Weights of a small GPT-style language model, trained from scratch on English Wikipedia.
Size: 11 layers, width 448, MLP 1792 GELU.
Architecture: LayerNorm before each block, attention and MLP in parallel.
Training: a variant of Muon for these matrices, 295M tokens, 4506 steps.
MLP neurons of a small language model. Each row is named by its layer, matrix (up: input weights; down: output weights) and neuron, and shows model dimensions 48-143. Each number is 500 + 40 x the weight over its row's rms, rounded and kept within 0 to 999. Numbers have three digits each.
After each neuron's rows, "fires in" lists the words (lower case) most often at its 100 highest values on Wikipedia text that the model never trained on.

L6.up182:506485495385491403544470521559584504513523449497475512509544473478461412479472541550535525467491443557601519487548471477353530407467512567558403509524543555469441541587511466521494505525504449531568532526474498525514463581559532506507496471481474465448468532516484601479539570517552446398
L6.down182:450563510549504486555529505380466511517509456485540497549506540551484597439482487486502473536500533537466506480448460535508494468530443458524552524501474538518530413410512522416467497489523525503497522589468397483527529481554529439438428427542552467517499546476470436527505443484586516480
fires in: "for", "has", "have", "do", "take"

L3.up1595:574521548473515484508504525544554422468593557482487553480461467484530512482509463495581525430452465493480450460528525520443529497416526498463486473499474454488461550516549501545504487486516476476465455486498510448450518465473463563509482549483556503518531480501506570488535425485434501482
L3.down1595:542515482474532505504607499428584474551452472441535543465520480451515512454523518460583524524576449486562509475481498504528515515555534531428479483533461501492492523524513506490502557465390498511525530549455456379496494576411438535501499530499497511481469545554492508508569463459451489541
fires in: "which", "that", "who", "or", "name", "called"

L3.up1102:550470477477506501494523488511498498456501504485482454508556579470550524505439491518487578462514539425571542442452507538477464464510471520565474484487546507571413508515459463541512510535482543501460543495409497552502537508493450467484489457467518490491495521570459516488486499485494594463
L3.down1102:487503536468491500511488502546451546486468513568466477593508468463512526507515474480569545464578533486476547457541444485486486530507533458523511461499476488488553503508475434455474621524526425506448483577526438493499526535512500510544546508541535489436548481537529558505493505494550506472
fires in: "was", "been", "at", "spent", "remained"

L6.up915:512421531527483551522504523436491510562420528440477514543530476484443466457478498472506485440495470569521436523477426454482446418536499515527480451512560451412475514506495548524479548521508494471521510483524503484544512532523553537529525449519567529493499429496565522538441488581556577492
L6.down915:477573468510492508462521509527512491434459493488432517495511478440489494513528505522479564599454525517526546479479524497450487456516482477447522522567515501491404520477514497501554478531567458526451538450486518569483472462522556579445488442465545583470458547471468499487450518521500420450
fires in: "and", "which", "that", "co"

L3.up259:502433450491510419446556452466455442444515464520474511504529507527535573507486559443530480501468472433520545498528537512442475505467473510503515504461445513569516502480515446542452485531509595495535485512429503493520459530527534462522403528490490493505491522451492514488467452511529450494
L3.down259:505496485527517435544540469509457522481520422487533529494506482558483553485514510526444473495475484574468477452536543470476423480497499536463531525568548475608497471465541512514524473568510543504594532491495520469421489402489560506517503530527438494480429521456536545570509503539436530555
fires in: "at", "des"

L6.up767:548479544569519509497462509430408456542549554518511573497450582517500504531454531562466478511448423472499569383535475475518536478500453547523482458500488530530518570445509528553485529520525460530499520463523535466531470493562509518560516486377505548510519487484498525581508528523459542492
L6.down767:447514522528474616423451477451510482487483478514464530479509509571555518532471550501477516459500512504521466565414468509464425484548457430581477470509464460521552500500590478464492535591504461482489564488531476461488529510518496501489517519574493557585539484545433478450572474500503454545
fires in: "may", "september", "january", "april", "february", "october"

L6.up136:484493532606514454507527499492495474473505438485425504500460458509494572562468523476538535405473512504530533533496513523492536496532519472586490470531482489599461485522515515498497453471545547525567527580497476534584515496490388486484494414554501520525470494483499464513559507383522440484
L6.down136:489521522488488468426472473492547519561526529517507459516537474419496464472519500501496500501461504508574514505480501503465526467556522545540554470552472549513580502465543483524467546474414466473502558498498453515500484525519525503489521540547502447478480487510473511476511456470467514491
fires in: "were", "was", "be", "been", "being", "troops"

L3.up1199:553502433483480556439499494508502527450531522538508557467489512446459500502442498471506513502521566504496457459468577532503535572495459520533411436551509403442488503514431513533434545510565524449473486563559519494465442539464508558551499493449492587543531551525464529494499568488528500562
L3.down1199:545537528551510479511457468496477495567529477518472461615583484490472578479520545513464473479442458538472540490489479490479503439500522578465523486493448528473485388558507454464553494544467524503526483493500456463530479526546581469500468397542552426503563491451479474445532460536440498548
fires in: "is", "are", "prior"

L3.up629:549559482535431485514460482467543432582492470525498540458499490500549499543525457462501499503490498541523458512497447476534420522464462513539504542509560418496450483532487501461431488554456536476512559482555563462458515481461538482503524524507482444500482465455582473495593556555481590530
L3.down629:449501479501458545503554489520563478472472467474504404565493541439469524552560491487507500524440494447451475516462470490431467506478514614503514524557513518520583418476460509510516462521463501468534444572447514567452547533538508417502452485523439471480617518468454492556501489482460535514
fires in: "after", "following", "than", "to", "prior"

L3.up1606:520478472483470486484528443555525533507593488405525518483554495392519464517476548509471491486471510504528494484473542452533486477486539514457521528457533588513514516465457537471596446482536502433523525502494503482492492492558498519477507525453523554541541548559478466525489545520446395515
L3.down1606:532510536479459507524511509489505541503506541473439532468525565580534490534491447508508503421541485520505565518506531422484545501474502502529455602535515480520506540508516532477505508527476521575500496499490431533506469515559523490498564450567506554460490536494491482551544530509492566475
fires in: "of", "the", "due", "bengal", "vr"

L3.up912:484471489516438527549530531570477509533494485504520559436456467490512523547463518476571491534508585469472456505507435520525463531542486494523472534553507503452542521512438468480427535501459590524498508512494463456501494483553501542559449534464510459560551510488469491526534505460481501542
L3.down912:478550573486485428480477527461478470453489520548474520534511572502458520491531476518503541483572399504490573525457484451453542489481508546501423462518460536521460504546508494486491558589530470493475523528521437570490475508477490495467476445449478521466520475509458442475476578539516553533
fires in: "born", "iowa"